Weights of a small transformer language model.
Size: 10 heads of 32, 19.8M parameters.
Architecture: no biases in attention or MLP, untied embeddings.
Training: a variant of Muon for these matrices, 570M tokens, 4349 steps.
MLP neurons of a small language model. Each row is named by its layer, matrix (gate and up: input weights) and neuron, and shows model dimensions 0-127. Each number is 500 + 25 x the weight over its row's rms, rounded and kept within 0 to 999. Numbers have three digits each. A neuron's up and down rows have the sign that makes its largest values positive.
After each neuron's rows, "fires after" lists the tokens most often just before its 100 highest values on Wikipedia text that the model never trained on.

L2.gate106:488513513478503483502495530493569505500496459490485513494526536521536503481496487523450483421531524479487511525485505521460507460515473484548505511539524548518485504541469529511487508494538512477493493489477461522528531513523516504473491520527518533501511495517468544450488524506504490494516486509527484471511491549489497534489516504533504511477457489492458497456496492495494532536453
L2.up106:494475461459480475523499485470527508481471517480481503478480496502476503510511512523488487478492483512528488504479513529506513466537465481521503513520520504515488517514522479505455497539536466498488468480543465545457550536502474521499551514523523489536460472456511533468522482487480494454527488492527488474510510476472481527557494442518508500480494474524500474487464507504482488488513
fires after: " the", "-", "–", "\n"

L4.gate454:501534551494508476513483456520529486530488475515515523546518469485473530522498460502478506517505500440501477501507494514498509560489495482542502472524495513492480465513481510500456492505514509437533508457460536486546519481497484457519517501511487464481518492497454462500566525509538504500512503484489471480489503498513499509481469501458488538498515500522490479482527540523542495501478
L4.up454:494534491504513504515472495508489497485492530513499509457526495480486504515493529487496497535514462512488484481484519535479497471504544522457501507500508544530469532503476492512526485522530474500512508472443486444483506520531503455483499534522521518505471462502473504542490494532517544452489499493524482491529485515547491473518531491488482465539487540521501463519495415521502465504504
fires after: "|", " No", " St", "-", " Saint"

L6.gate720:466473500534510498511495467507528522492486511511491504455487530490487522493492482512516486466465450457511518514493511487491516495521521524462532538517458518495497482494490518511505499520513491540513464571482518492488498520462503519506511507490472462534532525483475528516495574458522504474476527499530511539514496496515583514493527515505465502463473519491479464479507538471483499500502
L6.up720:511463477511457497479455486470555526472482469501484498524486497507475441504504522440461501509506492466455561459484507540448497530506458522471464454505481495476473491475487542513477466453530501470475526520523501495527505500497528499498526503530482451476502492536475508497490496475457483539522529499477505486514463531506481506483479482445499486511540503496468523490478542502469488491465
fires after: "."

L2.gate488:530477499501454520508510501512530511468500515508455499532501503507495500474485560485464522510523509505519517529526512500500526540507507539471483584456481545511501466468492488527480464495499471490560507517511510521484507528484491510501530474506479494512508514486477503555519504488515489514483522485483516502484483502489525476509491521519497482497498486514485517472524567516492514545536
L2.up488:449479508499506471471540506505510504527516503461498475502493528483520416522508570493501508521472496502471491515512523499513495493542543522484493538483506504509513474460495520530537485501471465513529516502524496518506533507494531543469504512568497487524471490487518509493532476497490453533483529478545520499496522483490514493487474506500493536439471490473483462443507560466496496506513
fires after: " the", "s", " his", " its", " and"

L4.gate694:490488532478508499495484522528515468491492502497462510495529497478500529520504482462473517464468513477534511503512490483470495487474509455452519490484498529509460486552450484435515503476490508469489510487486475465497497497533522507551499518485486512506521525492478499477478580477439502519507516503546492523529430491481473465471525509461474498502472484496472510483508435556467494485490
L4.up694:499528493512476485496485535494505469523456537505489487494495512539484453473494490565493497524457511514502543505504468461481531545534487527464484459477493541528443461514516497514545464507494502502503504510474518544481481535505475455494480553521507524498464516489488512485497469490489525501494509490496504485509506541507536485487509498502486470492476472502554485508516455533495491528459
fires after: "|", "-"

L2.gate509:443514548477492502499455494454519525484492521485472522504451471481505522514500496510469551480532469483546486480473525486453536546491495489472475504495529503517526457491484500470496476497454484487493490476475486489475495499530504456516512502530493480483473513482475502508430519444453523503524523466496517513484517458488543503500480468472558523425523520538516489525505493524487502522486
L2.up509:479531486478497525490468533506514492501455506521447522426482474486461564501474452523483470490497496476491508506523488492510517553528512534484492501510509523547483535511504511483479497496510488525495521489496472490525471524487504497507534490556517523484447519493474491465482497508515487498481504466500448487482473518527506476465511568513517519467516540504515512469472507471493487516543
fires after: " (", " conce", " |", "|"

L4.gate771:479484426525579511502515427448535517537477479488504494508490500498524529512468520467480508471477469512531529501491491505511501507479499520516498500529510499493500476490539498487512466520461509518467519504475469535508494559470487494496472519483476488534556447502493532469531493504485515540534492485532550472496557534510518550532518492513482494500518460532478451491529489468531531522535
L4.up771:453465446465465528530491465476527492453477456481495469508526510510518524539493469497495516473493503485493549497462507536515534521489510495491502500546475508474457533468475511575531513465551525499537479503482499482536470522495454459498498516503517535491489497477531527546539516453477495538529514479495531532481469512503525509492538455500487433491525528503488488494505493480483522517457
fires after: " the", "–", "-", "19"

L9.gate557:532428511509478504497496490470447484511482524522480498503454493489505525559481506507478496537474466504490473525506505531511530504521533436514483494508485516507487492561507546440515501454513524519501482504492506529519476460461516463494494515514476497521519469468453502498527510510480489496498501489500522510483500497465481479532506522526515525461517458530476491478537566482509521463491
L9.up557:484482493518498540513508483511525484482553473491484489499467525510491543497499454457428496467492488487515542467486484516552510488485509511475519477520513505473495504500502528496471471489522523493478536484555496494520507511489494499465524519438485493507454490455479444503498493473453509479496517459565482499446497510546544493488469529505503465526496464533491488470479479512534560479448
fires after: ",", ".", ":", " that"

L4.gate723:507499494533482503458510556493540518505488565494468521490508537554528506447507507490509492477514514545502510462506515508466488512523504490494508458524539522512482470528517493483490530475504487468498529517517540543505534492483485494507534513480508561520469512484479492502505501498503501515530506507438525546483524520517498489515510493497483494536543503535487498471541514518468500479522
L4.up723:528520488507508528499478529472511493520517505493496529500541503525498448466503461462501526522531498492498519499476506458452497478447487481504525499545529467487453503536487557494484510503499508522473509550489546477518457516558492502477512518516508521519475498474502483527481489488545472461538463470458503502476469548461497484472520508449507501537537508511450477450493466527503509503481
fires after: "-", " Candidate", " Title", " Democratic", " Jo"

L2.gate514:473493513490529483509478493502464506477464496458496467541500512498499515496521476487491496468499484499478538496468527498493479450518519493486499503478510553490524470501520506507469508525491505467593492466486542484476497538425503554498507533475519531492483484467515538465512479456495473549556506441510501492496506546510512535482489514533481533504490508524510545474507484504563499523483
L2.up514:528517500475514498496524513465497501483434509495493502490508521537522477504523507502495512462503547536498471498461520502518513496505471452496525524498545503524507463489525520509483476494486518466501483487453512514482498488470549503502523479487494502518498475509428577476528498496500452517516526443519491476509526507523507503505524510524539489470505500543493503478476489427511462501525
fires after: " the", " The", " a"

L9.gate106:470546495484435529508480476506515533520534494537515502491494473516487504498502475506532478480500524541527490505499510512465498477512483473503543500492490503518494501508475438472486488466490426462496492482499480500482475493469494481488504498479515520524481482479445514514481464544521518455512531424510520480512456515530521484509521468501516517497447507535502486488497501469446529500488
L9.up106:525453516482465529496495501511519525545460488502494461477514483514487522513522482503507496499472490454491519480508551530439522544460513499513498453471488499568456513492497456476516539476502486518484501533524490484484507528483499510495522531493490524487492511495520496468502479522517491466521475465497493525517517511479455525438519498485539549507480468496528519443476485496426507456459
fires after: ".", " Votes", "  ", " (", " Candidate", "-"

L6.gate71:500500498508469481466530479494513494494509499502507503495515525503492495534499469454494497452518488488464495511505453485462507503489575534489493476522440526515470553479510481493455507517533510471478490533515525486489454505490521503483482515536542516541489480482487442492522534507501482487473457535498506486528502507492487504486520456484510464502423473524485539483472459475491479475518
L6.up71:474488529537518464488493448504461435506523533484502533463473471516519479510505498505489516492474481540522539490520467463492506499530477465513457493497459541512505514498472491467486508539526514510514492482429513499496474512507520510455501525509548474526521503502509505478505482482513467483451509541521502502518486494508530527459490464517450522518487505509514467471512478425524518521476
fires after: "–", " to", "-", " until", " and", " COVID"

L2.gate302:508479459505500471519479482552501499500497483525503510469466428492478519545545526522487504496542497500531495518484494532507497477472505502490531504497488485503490491495502522503513517455482557487490459481497497498468517504514503491505520483474475455550504516498504506544459507462492522474460516489475483486499501494537517476522470484437473510463501482540529504535492552483540515472504
L2.up302:511535497516505495534505479454488503491478530501474515555484470505517506534504487518474501522472439471485472503521493508510454520481483521479530455505463534524488485526511470532480511522479493481532481537524496500437491481501499483510477488537480509497492466538491493510515513519537510490457498508485468495518481521485547506526508458493465485523476471459481487476471506508488487516538
fires after: "\n\n", "\n"

L4.gate573:491539518497509509485484549523488454496501491514494469499516494476510483462481530500509524455469532505498524466428507519495502510507483561513508504483498491547490505493500543475518504502484550535494452503509507538485471502491546528510516505474510437527467479505495469520476469436463470486496518486521554506541496505456508553480506466505456511481481534495438466498525487500488520454504
L4.up573:525551496486506493471482483520501491534541486488520497502533518461490470490523522511450496475448529510466532443490492521489492473514494544512493515476523521497545482501472539470524484521528568510509472516525506541491508499492490496464530551484512472529478502515464509509472520483442477472525487462493493537478473476476553502470476450531475465558424508504473501505512488500513499466468
fires after: "\n\n"

L7.gate525:517550559488498485483523539487488509472511478466503492531537488474471553491482498560441488510486460484499506521497504493501485499450500511545493481528472483504438529508531503467517490451493495501464518498455504508535512516518521498493478508497504481455488509472523503440487509500513502527490512507504466491510514489530512521500527481493507493555479507496490507549503480531501510512499
L7.up525:548478524464490532472515487501511482475472496508487492487495486506485524470495503538501486459478518525514527520516513501473510467495550536517438506494492480473488526491494525527506491502492516445485469504490454519515491505498503524480455504566534484483459491491461522465489522553582517509487556498505464498536521540513487482534487482500491474501473492482511473504472445485528515469479
fires after: "-", "|"

L9.gate318:507503515524540526522534525461530505478468506479467495502468480545458496519504490503498523467514489497504516511502534471503494519511535485492484521507454518517504516528473505497499502503478505509527467456463451508486503522509499537499512487498519528513441478544488519518487519491469453530547457466512502449513507524496498509487497519492475516497474492530521455496476523456531518546531
L9.up318:469500474528494493484480514517529539503475525477469490508456522488532483480523487511459510482496478466489515488483489525517527463531506494501526512522495487535471535532504531506508466524528527478501503502508500519484510519486522487497504527526463518492477462503492495425539499472487501501484482451493475508501515498501450540491509504525566500492528517493478480476505522550568471501482
fires after: " the", " The"

L2.gate119:466520428506500506486520488529504450506520470498508511500507447521517525528508493499496475491511462479504523507467518464479503514457510502505485518509498497467526509498501482515433485484464503489545509488540489524497519475534501509501501500530489457474506496480529536525476524454460531506518496494491518499525504519496566458535469459487460497472523482499526484509485503515448479453514
L2.up119:523524488483458501471499525496544480437524492533518515499522472550503505491497460526492478499517485482563507528471506538489494481514529504478507527536560529474511501498494498521480526475479501503523467514522486462488513508514524509546438449480476506474486529437532549522507492509523490493488514492533491517531549540518548491529468505471488491505493483489503494479555493485465527483530
fires after: "|", "\n", "\n\n"

L4.gate262:534549509521541500464475513484521490507501485486525485527514523478514456469525510485488498462508520522486514474470488515489522478517509546512458486481535515509495520520479531467530484517507554513492472511503507557504523524497505489498531484513486466532478489511464513504447468465505466470488483483513515510502496467448508512469476435529462458511488528470507466479528468489493493474486
L4.up262:517535509471491507477485502492503487504508475469506478539477522505533480477534521493485496484491492516472547477470501510461505459503502587523475483466503548525495511516524523471531511520514553496500495540494507547505483504483494519503515508495493484498468492515494480501488473463457533477511512468526476496519460474481521513480491465482440473519410495465484471509515482483495505522511
fires after: "\n\n"

L6.gate216:486494480451471483474498540509461515486494459505520492523504534530528483465514499520502520498515448488478507511510468485523448466523477515491497488512492521479499503494519496491447518439497542479495452511512503486515494527519565528494529481553489472536536494523517478519507480491485513516499469441520499465517504526493501514510489515528525521494493507480486489468537507477505475501524
L6.up216:512483510514504485472498477502473493494487510497469471476509503508505527524530497504459499469480486515449523489513466489524537519494510470503464492499500504495452510486502458497487480546540544554459502536522545554464512462456536504522475488493494469512431487508520512481485539488467474489503530491513520529498516499470487530494463512483499486484500507546447495492546493520509471406502
fires after: " as", " the", " was", " became", ",", "'"

L4.gate828:493466520484516493479493482516522507496509547529473505469509463525522511505483535459530492511476501491507497515486477509445477477496497556512487539530466465498541470455496512491513494475516491520495498494499458491506443544540493436494546444491494514485522470508537460490488484504524540486424499512524517527491510505509504496530494548510472491508529492530480453469460484503520521466535
L4.up828:492504503481503500467489490519524505507468523488498522552499515516493505498518474514469504449458476470495489494508459548493490497490503515510550478518501497506512487528502520552481534503514518538480511465522483503528472538510517535471516530511497484500531483482447459514498496495535546476497514517463506562467491501522503561508515468497448524548494520508455526514460516467478477481514
fires after: "."

L9.gate345:530522511532473518455496538506498477510527512512518480524497474500528472510490514525479504490477502495522476440454518529456532499533478500497501512479461557491481479499495480463541508522552522487523496513512493497495499488486505483481484493501476516488467489508459501517470522479467474482508515527445478541478492458476543501525489518494501489479484512499475496478516458482504536567481
L9.up345:503524506453475474464502495510510514525540508506560463519480486524541506500509499488470507458506490540484482526506477530459489546493490493493499477504487491501492475494479499511542496512491505532511474441496483528567546506496539528491542497505503489483482526500486506448531464477466537478477487516478507511493551537497486505541557480526488491507482485464498483510492491512491475480526
fires after: "\n\n", " p"